Weights of a small transformer language model.
Size: 10 layers, MLP 1024 ReLU, vocabulary 3531.
MLP neurons of a small language model. Each row is named by its layer, matrix (up: input weights) and neuron, and shows model dimensions 32-223. Each number is 128 + 32 x the weight over its row's rms, rounded and kept within 0 to 255. Numbers have three digits each.
After each neuron's rows, "fires on" lists the tokens most often at its 100 highest values on Wikipedia text that the model never trained on; "fires after" lists the tokens most often just before its 100 highest values on Wikipedia text that the model never trained on.

L5.up173:154055123154098163126146078118110114056141126124114133100128140087150137159173113116147095112107128099084170140144176084125187133167147134142129176144172123109076130146137096108109136091146136108114109139104178116127172098180106081145124147152107141124108130155106157138193132173133153131133085118127169099098188049117112165129158120073177136128076094121132099086123108050106171103179127156050137103169176095155218078140102108115105140094078194116162121181124179103177120096095143126093115140126113136216162114111148080110136176061105163163132177116186080107173188081102083172
fires on: "\n", " of", "r"
fires after: "\n", "M", " many"

L3.up545:158086149084167193117083113138145117146120096102161147063073092121059064136074153145098132101093179110133114109160098151155085119111136187128151156149171218192094221087174076203166085136089103127168147131116125150131093119078133101171137143145084115129148144082075101156127119140112129106123106154201169111115153151147109127120082162183106104117131093151180140090145156104103119151089140131098157140117137137101147088123089110134139115156108156133087138130084148122153107146094154161102083094146166121105162122161145056060132144110117132109177164096129131151134116114104125070
fires on: "alth", "un", "al", "ate", "ood", "as"
fires after: " g", " f", " He", " W", " G", " F"

L2.up353:139211180128097098137078126107159161101089108137138135096133091121185164076132133131122174176126177133125115140142200110128142098152126131143125086101158171093100104149122109075158107154130134117079135160102153073142142122050109104156140128104134107055100164132155142098116133160143076144116129076097082175124138116156135145155102115118094158121198153138178114124142153096081169106124074128183101140164068096131128119144115141160142139123128159099169177145077172140131095167173123167140143117058155125099124099095068147122100150124123131109146109114131104060130161092103132131
fires on: "or", "ip", "ail", "ond", "ife"
fires after: " l", " h", " L", " H", " .", " T"

L3.up970:131112147046087149127153140101079130150118125131163126183139119145121160179163128131121115118168154138121130127115147154077208117109097098147108130114116103170087105111090101109121088126181100121153114135123110086229154135166153102174110108106143140196061149163203143112139097118106087087161126144075143111148119067125143115127095111141131143120135059107128161096136167153113132112151100175062109136177216145059103116143127139100140117076166139142130092159163168119109166083116168127133156094073086095178140134096140144127119170095107130116104152072157077134152082089147159116
fires on: "rab", " (", "00", "f", "per"
fires after: " A", "00", ":", " P", " Con", "s"

L2.up436:120118088135154115097144115127080087107130062126150168118157173171148101066118126139128115140062121137100132141096114118081166135100083072109102150137168125070183109134090147089106137127169142151179176088121096147117117158154145100089115166109128147113090155090115156168115130146155133130149180077206135170130182129119069070149153078092079122109140117142122071127165144156144173123182101134138156105120105169130118120165116112102131122135093099084143079150174141109113110064168162155108112177171161111145099136121162206096123184084128079147176123147127055132160181098173070163
fires on: "anc", "ple", "p", "ational", "ural", "f"
fires after: " fin", " tem", " st", " cult", " Oper", "ri"

L5.up267:151097167123127151119124145144098132098102137143043105090111086103121108181166061079119069139101145088125129080091163137129062081213122125154100203150128133117116077121065108149125111169172152095143140112142186112154107144142156173150060103133116145081164105173083145130115097119171093048128113106145159108101147100106132140140125117126120169144140146094111108087136088165094047125127116131144103171148109146113149116135203113159133096101153091074134140144078117155163130137086149143194117129177097159126161159137157153155137103115077131123144167135157175181116215106163142106
fires on: ",", " to", ":", " of", " on", " M"
fires after: "er", "ording", "or", " by", "ist", "ator"

L3.up595:178118136176167113163111088089120176149129135138156203111099125138127095061135154160144077123140148142089078127097079147146119141145101147106077094177083142123156068086147069112137167100122160102101120135110097166121102086196128166174056129162090118148128112148090124151153143015147100101121127135138179179181132122065101106144157157103095226076127099095137122147103137159143096148100136119122129151130125110095155137104090117130123167128093153176136116099088096163089115132160123158136071162131100140135127082068113177190086127128113119165153135128150143152102180148103180148
fires on: "A", ":", " |", "b", "R", "d"
fires after: " (", "-", "ity", "out", "ur"

L5.up784:154147071150133161140084105135101126081052113102121131159155083090095057149118142155129137169130178110120140117099113141110113125135044155106077092108093140089149186133125111160104105203099122127161134164141139111152147204083133158094110154147144127106135116174169072143129121118119108102086153147150143167131078112086108135104130107147106172129129138112104102133153155120181101130146143106095137092123074152149157094142115074143145086151191113110140142133142127129159119178165123161150129093080114114150140227170142179130119174145150144194101124140141098160155094063149131188
fires on: ".", " |", ":", "ittle", "as", "ike"
fires after: " L", " No", " St", "el", " 2006", " Vol"

L5.up25:087091129175102185167140114153155119100042146100124187123105120174143115072110122177195135062110143138146167148135103134162135103142180126154105080180137125132114131084200082126124156117113083132134112147093139104059120149125116168123144130067124117150125128079135106135105176103121130146141154127118129200176179163113092124122133107124113155098108068184107116053106218141164145114118068110143106142095119078089148099092121181110096131104127113098112197170132105169132089106100128135134141119134145122159126097109050209161161170104153150169187102140107164105131181074088150095
fires on: " (", "-", " -", " |", ",", " or"
fires after: " |", " for", " as", " No"

L5.up476:157127129109111064119136128097111118108147150135108132150067162119106126137122092140162132087110113123130165178146096112141126161107159120107135140089147141111152094094156086115173119143181107090174189154111105145095150123128150095158147104142121134144114135126155157172175156079164145147143111108105103211137072121094135104181153117161121196084138139113108067218107094120152137182093202158112126107080124143176100138119077107153155143100249067105052143145140120099104105123085088114093133116149125128077133147122194135122080147137059128170111128131070160174117120051145216110
fires on: "M", "a", "A", "W", "K", " M"
fires after: " (", " A", " V", " F", " f", " R"

L3.up747:138123115093189121125082144154137088128112101185129115105075188114111115161090169178128101131116092119154129148163100159117190157111135111157149086110170150105119130141149124168215110125226124120110085121163145110101123122122107131142104147199177131115135147120081091137123150114226148119147085142162118094119176095136068099088214067151041127145108078112110093079056142096174161138159169095095106141155140119135135136109107085124119125108132141107145183148084166110084082181078134100124152054071150090125159081072153127098149156147141155085150168110106160100115077131139154123
fires on: "O", "or", "y", "oup", "oun"
fires after: " G", " C", " c", "c", "G"

L3.up37:134091115116122186115117147159073174144123186184157122117132126175083164169146167142059123153133138136148146110145181143087139137098083135175135115131115150135071122115113103182156110108057118058171131130141151102155100143148123126123134179063129133120051097114208152156138185156062153116118063082162133117124209182054108097112129162118149136130161139106156125108104120127137110108111104109137143165066174131092179113130109100101085203187084106108088105129171118128147130149099138121118133152118092019135119154117140133151175142130131149098143146154141081139138141161074158125
fires on: "\n", " of", "al", "f"
fires after: "\n", " an", " one", " some", " per"

L3.up308:081122113129117130128092152135124110171049125104088182184152101106083149098144139120134077114170116166153105149103149109175142124054111158171094186146159128164121172074148096115131126149115158106148116078099156026131121078144123107139196106124162154136089108100174138143150104127151191143137138157228123169117122136100185116160118170077134155081166132109163080082100151111108145141102133134118117105092137136105109120108177235146070137068165124171095156130129151119157121149141139115129135129117082121102139135103081096069082099119147090161124084073171148138149143105159171152
fires on: " |", " -", " Apps", " –", " following"
fires after: " 0", " |", " the"

L5.up649:115128117100123094138163132128163146196116134094133151104152052107113103098069163083169149076119151154124196140131100143135127171133113110096110143154167151086183153080144134103188124158130083136120087134164115133167128165120139171094143186186111114119172114089147104092155124145068126155128207148061105106167164139139176153142095080110115097129155159092193108116137129130082137150176085209158095141147139074155119132122077073129096108115123088117094112154047113116152116119148192114152099184111104204172119197161104136155150117128085136149099171108142077107146099148138117174
fires on: " York", "o", "ail", " so", "ire"
fires after: " New", " to", " Th", " in", " ent", " York"

L5.up366:154182118136135103139107075135137180141108159130093100106114133165090108148126179101111142104099180124133107111147132156124132137139123164118133071142099120149106152173090083139129109047120150064169154114117145071146134093192061133143158219158090117112144103189169106114135148152137098133157084092157100149151156141031118128159132114116159125138104095116161141135121112127136156131140120122095151100114139079126140066073152189145132162160102158149175071178039146097171173093128108140106068191163116167182139164150087155088127071137120146102152114124141120083119117142115110102
fires on: "\n"
fires after: "\n", "-", " ("

L3.up461:155128206116118135122081154150094063145153119130102083085141156183141171119134131199122123101137140099113139097066106122138192126060115183143105137144102182187132124107190118107189118131155114148122189138092165104151170192141129127119125166117138082152180111073093091084117151103123110134178102133118132095124097152167123141123165079087152192118129149187156094113141135130133120103079103094094112167146126106100115116068120072116156129114111179094081154128074128101105185068132036147113120108117082138147159079108165173142134109115135173113120115105079130161152145101065104129
fires on: "U", "ant", "an", "ec", "ad", "ish"
fires after: " H", " B", " Br", "ch", " b", " G"

L2.up176:137124129146145129133161110153122118131111137168116131158102102100133101117131133109084165143104127127114111085105159139141123075133118144143141098097200136116131117187115046143125128093105082121178171123112115111061114138140104093107147124170164147107148094182120107176139132148071159205132166077137087104091149156163148097146099137144112143142134140147098087128095139101080193144118124151160169108173130105076117129099130213120139154159146116142166162153154153085183187126090115172144067125139097103165140156120145110136167079134094141082091098087161118145082105125125192105
fires on: " known", " conc", " most", " written", " more", " larg"
fires after: " is", " are", " was", " be", " the", " were"

L2.up645:045156133122100138074174128133121013104100087148097069117172103188096147154159114151089098128157183156149132115176140150072156113151185068153087135064148122117159167108113146150167108187078082123076126152191134126145145132136093131150137148125109074162123073153161162147117102164137093178196153156166119092151182129108068118199142162132172052119143118149101150119127131098117036140104151113091108103138123130121167205105096159195128130092118101132138109133117082126170148114124129114140120121128160154182088143134144053200073066125148134131139168118152119123145123070141158107
fires on: "w", "her", "us", "il", " was"
fires after: " B", ")", " P", " C", " Z", " F"

L2.up261:146158156116170120149144149083157152055144088128114128180171131077118103079149126089117170152117111111133117081145154133167135159150121132202107179040139164160074128163083132128123145164107118080153186124223118142131152166138142079146139098122136098093136155139121171101081100188136153138099127111107121137129123131144110106103093143067165093100142156133085111126143084102112096132154093209142167048097111155132083118112103146098100108171101126136101119127142153102142133126110084133162058086122141154085151086163132155178173128105157139138095131135115106115086124167158130069
fires on: " not", "ly", " well", " also", " im"
fires after: " is", " was", " were", " are", "re", " al"

L3.up116:114076186141141127147139130139094131082173132117201093150073155125163143200143105155101077099104168160149177095107133170157144117149116114183144075146089177164198138169121151118165151157216111125127092137120214155123126076101115089161198131129047141078137082089045111137098128093146116076138141111136145101155121189110125087165137139108093129112117072202111143161139134189108123125095142080117094124120160123168161149066178107119179107135096115122151110078104142150156176128139130127157087093171150131124108129121115142061126135139161112149138045147141148153101122165073156134
fires on: "u", "r", "ame", "ist", "n", "enn"
fires after: " G", " T", " D", "G", " g"

L3.up375:089156155146049145112078131117155145093091112128173127162155126141123142113180108137112129149087157128111171096118121096089125187154119119163118128089101111088133175095080148103036162150138172161112158079166022154117120132089127146143163159136115112117087161110201112103110116116101123119090107068119107131104113165091151157078171126131128114158100106099160157143154152103161103151139091143130104183120149166186117163121068101101080101045158118128124085087157137143083118085150114147133088097145163128131155077184141216152120126148116071164135146143126141115185075174102081136
fires on: "ing", "e", "all", "em", "if"
fires after: " f", " se", " mov", " go", " appear"

L3.up163:117122136127166127114162156136147126141136168092110135124128131142033152074091097108089169178164132132166112110111193117138144076155162104101115088125130141127138070153126111085101175113148072124143137120132128217120068167095172163105103109163132169098097089117116110111106108165108121189114167136158165166134185140088123173138092098129115138068149127111148081108098083165092133118106177097155051181168136119112159063179154119116109189120065138140126080077102084132135161109086100146092116159135117146117176180136159095151181101134112145139077089127075141096101193127096093117
fires on: "ower", "um", "ear", "ut", "ig", "ive"
fires after: " L", "l", "n", " l", "L", "b"

L5.up384:102149112101109116137090142124194116115101085173117108080102155182110155134132137069164118108169123131088110144155113030084127068109128119130105150171144183100174135175167103094121125128116138150115081135119160082091113102117105136105094113121197119105129088159108091140147164159094184108046113133146175135117117147041129148154136056079193140066163107095152192087109143104114212083138130102123120150117126150123139163132195073172064188110103111107144066118124115150097103118119193149142157188078121145146209111150145132119133124104071121106126122100137138146149159157128175117
fires on: "at", "et", "or", "au", "it", "el"
fires after: " W", " T", "w", " B", " Th", " tw"

L3.up118:140167099133112088100139127096136144108115119116109090073118132136097134059132112111141150140089151143130132196144126102124152100216119077105098177124122100062137061087116123172132205152164172120107097137164145110142134101122127165137073186145100117147165155135100148132165101126148150150169110135142099090137142114071103107114100139091114120101175073175169096110135149077170153192058124139137146126115142097092147134161116105116130115138084135111130067155123110153129177091099119098131145108127195119131117231140131096175153156121068153082103145078223162108099227122175113143
fires on: "o", "ra", "ec", "ent"
fires after: "e", " Le", " n", " Ge", "N", " g"

L5.up946:142099067130160090045172115147092197151150091128197096110097167118127140108148104116152129168178142134114132155127169150183113125134053154107118094162089208142124131123154131097129116132118095057141155118092157127160156128144154168092149120188150152124119214102159137131129155104135119125139097095158161114128131164052103115095159117097174139133156074104135168118105154114139159152143129100141072140067114101092203132199116136104064115079185113145134150195090131167187096101147128106111133108146137137114146155103106039153137145101106132206182111119182131110104151159057156137
fires on: "-", " of", " in", " the", "|", "\n "
fires after: "\n", "'", " located", " District"

L3.up97:139181137136134145072135128141119121146146153169073129167030156121159192088117111130117088149042148072142161147106109118236153122151110115190158121131134092082166154110092114159121185130151188167095135195130178124124096136070132094142156105096163110085094163144145184173140083175134166146161037184138123142112173188178143128090145051121095121138110080122174093168044095092146107121127148136136072127133155108117136090101127112092183104121116141096176154112161187140160066125143093136144126112095112154082144126146145114113124144115117122126154092150155166088156152119120127126
fires on: "l", "ick", "ra", "ie", "r"
fires after: " g", " trans", " f", " t", " p", "G"

L5.up188:109138078221132146114097158120120092178137132112094115104094110121145130195143111132153129091066133141187119122148136109140182153158050098172127107125144128127125136113092113154091123177128097089121095161163247173107108149125137115162107138113176102166112152163130107151115136080134099151139089148108169166104138132073132148085082109136207112092096115087136112088101164117071127142144142070093173155144149146144168058060152068150180128159147193126149122092135112138128144149149141146099077132106124087094106115143145097148057099132102125144136211123145095156106137103170150134
fires on: "\n", "d", "end", " Ag", " St", " represent"
fires after: "\n", " U", " I", ",", " M", ")"

L3.up128:091065194143123129071109118061171181220143115165133160156151118155099070108131109117174123166137114105149111140146162176161078174117147099171099185148121124153113178136077067082162157127125103087121146176083136086201127093136156083205127126118180139092163136108151125128137139119094146137139125085113086098073157130113082129155088111069175131155114076165123120114153147114109131117136130180113141180084169173054106128121135109128152112123161105114071178103140138097125110093095124152133130081108109132202169089153102120111189161189126106099133114133150113144104120085141089084
fires on: "als", " (", "os", "in", " |", "–"
fires after: " L", " Go", " Apps", " l", "00"

L2.up96:090110083129136060122135152154111072139045069090169181129154126134132131161126122144171127124188091132100066078090200174120101156095168109116174119140087135143122096108111144121164120177168132130085119113131161103073130124133175187151086176128094137165188086155188143156097131099157138092112088165133136100130112123110112123121163119095094127127155154133122121078086099132155100116093161096139157123141164092111142149109115126132078140145167123131092133158114207128154135128127107092132175078140126068178136100073081154086067080120086146198136073103139144157123154083089160100
fires on: "===", "ent", "L", "it"
fires after: "\n", " C"

L5.up265:160127228154068138185108067137138158130117132131141119161138190152180125084088115103065078117148091154173122145169142079077195117079124179060123118087198108159176072074142131116095141102121100088101128229161140105114170170101146123109094114087148137163083159057138114101167135124134063136125167194141137153153121132120067108168115114146095185129131093139109114123161148120093187119137145123187075104145159124110118111123095104155082076072124116127129150129132119110151099151119121129117151096102132177115145152135104158164128137131108138109168117099085086117107155133128180130
fires on: "or", "y", "b", "w", "d", "orn"
fires after: " L", " W", "-", " D", "our"

L3.up563:145109124148198121095051109151155083149113112107137125121121098158156163155181131105177093110179138090162079157120079161127188137096090185132113125195129150149151128094130107155103155121143071154125165175100121112106127185103121128142090138163100150142115116124144104130083108135107092108095135148163130128161020138082142100133130131137046193143129128135086112139074150134131128134075127144118176151150089144166115105064093116163133182099171104150119166132122125109134059249079134101094134140159093099160186077143151194108130109093161093202144094096108116146178168163128090104
fires on: ".", "0", "1", "4", "und"
fires after: " c", " (", " C", "-", " G", " +"

L2.up976:139114106145113156059145121172194158152135120122128088131111086124147192074134093140128159208136156091084036086126124169146152103165136103129112190151171145068147152044131131134132124172175158140142091118097177080109125170122132155130142113142097141149124091120143105163131192117159200134140105142090146116128168137108184106106092117091126144109133107119136115112116177093159140162138129215156168108180145138148122104147137101133137085132186179106076165113091146085142164114073101086212136101138148099213132149157137074119109100117124129116138106070087153115088167112114123142
fires on: "|"
fires after: "\n", "S"

L5.up939:171114152115139096075175134171021124108100153118118160105152185173108100116107131117150155147111140143148117097179126165119137136121150108130147087154155074169113140103104165093110138125151136124157157109130181112188172113134110102104117177140098157081145117138144127150100104108099163134108108124137195130118121164135138135098110206059134151184164129152154187189114130136157163127109138138101160158091121119110129144129132160078060136132133108072138069141111177148143099148178155113138153139107170082107111166134194109152167177061072249119117179112145166125107141105085076166
fires on: "\n", ";", " 1"
fires after: "\n", "als"

L2.up950:101094096105218119145146082159131123101209067136159126165109134120159222204156176133082130122165096107129162122135150153125167148100105164142134123151142150158116139135167110126181216142142103072127187148131199151148118129187136102138125085179134124125125110184083154167125111141121174137108123117122110120116154108093145075096185096104145152097168131124128151052166107104125133129105103109077182162183159124089115150118158118117162119106172158139108142163140135088144114142067104117145132083132124137103040148149140160130110162103109123079114098073209095162130132165074125180
fires on: "or", "n", "ust", "l", "r", "et"
fires after: " g", "G", " G", " app", "g", "B"

L5.up722:125121125111136150041208131091071131137096138074190125116148162124120119113170139190140119212115079121083092110149104138128176138136142127146183064123170223128183181071113173106074161159111138122153135155129171098178129137093141125114099114084130151117124126141117142149121126113081123098071083163099143051096159122145130123199129141122092152139156119096157150133115103115129146149180119091147142134153094069071135105173041142113126134133179127124150099178135144099101095039148143158143133079121143126175176083090128063152107159110108159148150069147129182105153155107125111083
fires on: "==", "===", "\n", " |", " the", ":"
fires after: "\n", "m", ".", " the"

L3.up35:145063193111120169152104114103163086153122142155187101125187117063107127065161129078125095064091084144110130109125117180107126123121120105174122141119190212145127123093179129094085082116153147147119148162093110097090127126170135132207082161099153100133091140141154218103177140128160089180222105139126122116144143098150082137123136118169118218090168155123095075142087106071102150098137108149139143162149130126116131130113145176123150118059150121140081123124104142112140082149123099129148113089104103060107164104116108174153183120157140154123165151091119147153083123164041073100
fires on: "at", "im", "or", "ard", "ar"
fires after: " an", " h", " H", " The"

L3.up809:117101101157092138110095073144192144133139158088132113085138189092191142078120175126142189122098185122113151160118142173161116090118153097097081102184109115105137132119140119093127156085114173160134108145007106130077117124091123128110120156135115107098181164144144147128140135117142165122109118102131209143111110117156161108153126103122114100091170127107175119072119134019137091158139108135126189111100093163153132131069137179154130163064156118157130136145169155168105086128111151184133165125080146120075113121107085147100081070074147174129101164153182128134154106102149160137
fires on: "at", "ur", "ak", "ap", "or"
fires after: " we", " ex", " h", " o", " he", " bel"

L3.up516:135109099137132169148152165147132128133190128152119132092067116109156179051148088098089170147135125096133087064128194114112093137148083141122122139134105113176112118149096139128164100172102089112123144157063056062140141136150117101131148134095141103088091124117192129115157107151144113117124126178112116137137147111133165094133155084130166047093136102100107081047112071159147113109134195112121156051145114118122183094124130096133089109111203105119070127119110141099155091184098140204123128147059122150105102149136140166104119127105048117203156152119153141047100192089100179151
fires on: "an", "at", "in", "er", "al", "ant"
fires after: " s", "-", " r", "S", "p", " ("

L2.up927:112154173121084140110211110177114122128155089113135072163116175095109136154142129117142075082112134092083140136133099079159084084130176114085090125107107167132109200121142103079154159175156111129086163105145118136139123114153126140126188241097133100195147165168141119139114161168153152080110152142120165141101128114098112129154153155089091137134120136193124080080084137100147108139135182123127115120118148123130140124071059076103105119169162146079161178151138192123142083107104134138092105055100188122138165144093144106146097152149192194092082179133048147078116156152126172131
fires on: "N", "S", "Y", "O", "P", "M"
fires after: "E", "U", "O", "L"

L3.up32:187112132070109149097111100137097176116154166151126146114134106123133088199108171140107153126119112099174101073116140138097089139135103132091206109121179142125115109100042149137164105122177138068128145139111170150152161094101091120106143148144061083176138082091119147112190069182135103103137125143139149129141149139100131151144125153079142139131127104140160137198122047131155150096089126114133151152092133159108138059144120118170107178136175134190132081110187128119090158135151153125078077105112102102117168084154129145193150145124039099075162112096137138105155161152107112160
fires on: "\n", "ers", " both", " half", "ce"
fires after: "\n", " a"

L2.up9:102107118141196096141097127070168124163100206067117146134119158103147153218137143113143150076159155080122142156134141105134114122101136110122123126140096093091168129090091168121062180196118106134121100173144117110137162122143085106191114138135159169086144197086139130143082135093154146141074137116151158124078111153085077133143123102133108146101106095077093154067135114038152192138114149117068162178153113143153139150119153106097138093136183151083158129112153166099140132088142141121135162137140115156172102089059122070179156110148124144158093185090130115140189116146141085107
fires on: " Team", "el", "g", " album", " Reg"
fires after: " |", "|", "-", " Lab", " T"

L2.up281:117156142071116089112098131120161094089138150125141185094173106166139099151104146105122138077108140089108141137125188144147139138148122135113122150181070055097126087155135168110097115131121115064110134149091120091123128146113104086125132098141089127165142142131169147106119102131053114119170137036145161150134096174131116204108183165089171123075124163132178084037111150172151191147149188109076145172137112046177154210116128078126096167068086152120126104156101106167118172141160139106121096105101137128165117114078101095155202144087141122182142143109140155126075171101070091146
fires on: "\n", " •", " Team", " of", " |"
fires after: "\n", "-", "|"

L2.up885:106152114077118110110120100163133081103068138128167154151104214189106098134140211152177118135124138133087131154113053077071168129073130078098106097151122072101180119150146117132129113177146086097144123165111179141133138162090108144146094141097167143113104234164178133177169080089117184140054096125152139111134109122103158166073052084121112130107181099073112197069127161113160142181164123115092143129127076137161129173150136038099128095123092113189110107154139188067138102167122134115130124148146126111137089079142133134124082111187134162148105131094126132126098148161109106097
fires on: "el", "et", "ell", "it"
fires after: " C", " T", " P", " F", " t", " f"

L2.up881:141094100180160151108122091111099048182147171185125136170083142077115130118173100101170174156132105125148153120120116127171093087128126131147129178134126127118169135094084122126123048145173118091117128108137157093214103131150126132158114172123104018159119128153121099133158141121064191216152122165083149135096149114083159144151155125056129088112108100117077093167151197158083175121145151137082115084105154228167139088132107181155144119092134099146090085137118150164160118171183115109092166142188126155156176159115135081132113127107113146111151111087084152120146153095196111133
fires on: "\n"
fires after: ")", "}"

L2.up536:122053160106129155118100159172138195129107093115112214156137112128123171115145224152069130122122141137158131108148130068060130152152083153147142113178144149111128120118164140187130121110144101132123106120171138124147185185151113174150192101131054125140122138148126109167101151111134127179131154089193143072072099126116147075126121132059030166141101150123189113146112104037146132085104156119097157064168128190103144110141063152155100109112112131127082133113102163143072164115118136097076153080094095107135096106128152136077153129120119132090171147103104153102173140153127091083
fires on: "ame", "am", "un", "ag", "ate", "uns"
fires after: " G", " g", "G", " sc", "oy", " f"

L5.up333:072130148098127113097168101086091120154161160143182184158219101119135144082148123164127127165120110101093080145161153089153148153130094082177168090132088172138167128110109116063101068163142153137059137128164150128168182143116201079068149125111152089114145149144113107156091129076157136125088112124149146135131106085093086121190116169101133166165123116114087104091086112088110143155090045151157177152088100119118134146138073124117063106099137111106103170138125097136133051140095127115200144138160182135155135102119143103142095157059091148141149096154078113171127199139124115100
fires on: "-", "=", " a"
fires after: "\n", ",", "-"

L5.up775:120132123154118132203159096178141088214173100149120124158111194152149099125124066114085117190152161106086109139090094121150095105118116131102183145187157144081082090128134143081166114120113122064119133135148142141139139163160166149140060174114049095155099105067161162122166102092151168099115154112187157153087132115127136171127121126095075155123093181100113086122099120088123136110129150180110162146126136134159135185140167122146111094139085135170162201064181108093119175171072124063160143112101134126116068113108110055124175134082149166102069167135110097159196136148155152176
fires on: "S", "H", "L", "C", "D", "A"
fires after: ".", "-", " Mc", "'", "ind"

L3.up661:106145084134129095160140113029165150089103093206083146086162126198147189090157107137146125130094112183133087129175158195149087157142164098109191100124122121088212091147115142108141105116132092119107127161137098128165140206096168122173072125167092140097178069154161162175164069104112085129154147156116120108130132111136134168090112117127151084159104151160117139178085081152135148122136148123141127134123046125114140061158140081147141149119134142068152171118115104082092173180082086176168164179128104115154122092156150137091105155101139165125089086155100078124102145127135080126
fires on: "em", "ar", "ol", "el", "erm", "r"
fires after: " re", " en", " dis", " det", "ies"

L2.up597:112059113094153144171106121155098100145174124125122100186122144105143183158133090098122159123110181167147085140143060115161152129146167077129143175107145107133126127131103164133142128073113094157086130136163105111179157053109137194066150094117135137090088121070100136124109111185143130070140116121144132140097139086146149113088115138150114159132116178121151184088098130064177142155147103172119116146126118126134127151116093146125108207078103131115061134102151108142186130168164107165178125049089108130140204137080101112083109161140143117166120137093122145113177051174043105107
fires on: "at", "ed", "ation", "ferred", "iss", "t"
fires after: " d", " trans", "g", " D", " rel"

L2.up720:070103131159116138121135126086128102155070149151191129119140143124122143152119165126075123067093052128131158132130066095120137140135114097115079115184077148041098151087133130156113137115132130217142137151137097115111093145150165154151130104099152136153074126111105133133117145147121156164127137181166170142045135135156130117107098054162081119123177173171154109136106169094101192112176108132154085089102061132107154128134135093143117161157124122110129176063143067168074171131135089175152162155110117097149129111130165152165163149157102128120118195097128147076118062123134128087
fires on: "en", "ar", "ild", "us", "or", "at"
fires after: " w", " h", " r", " se", " W", "W"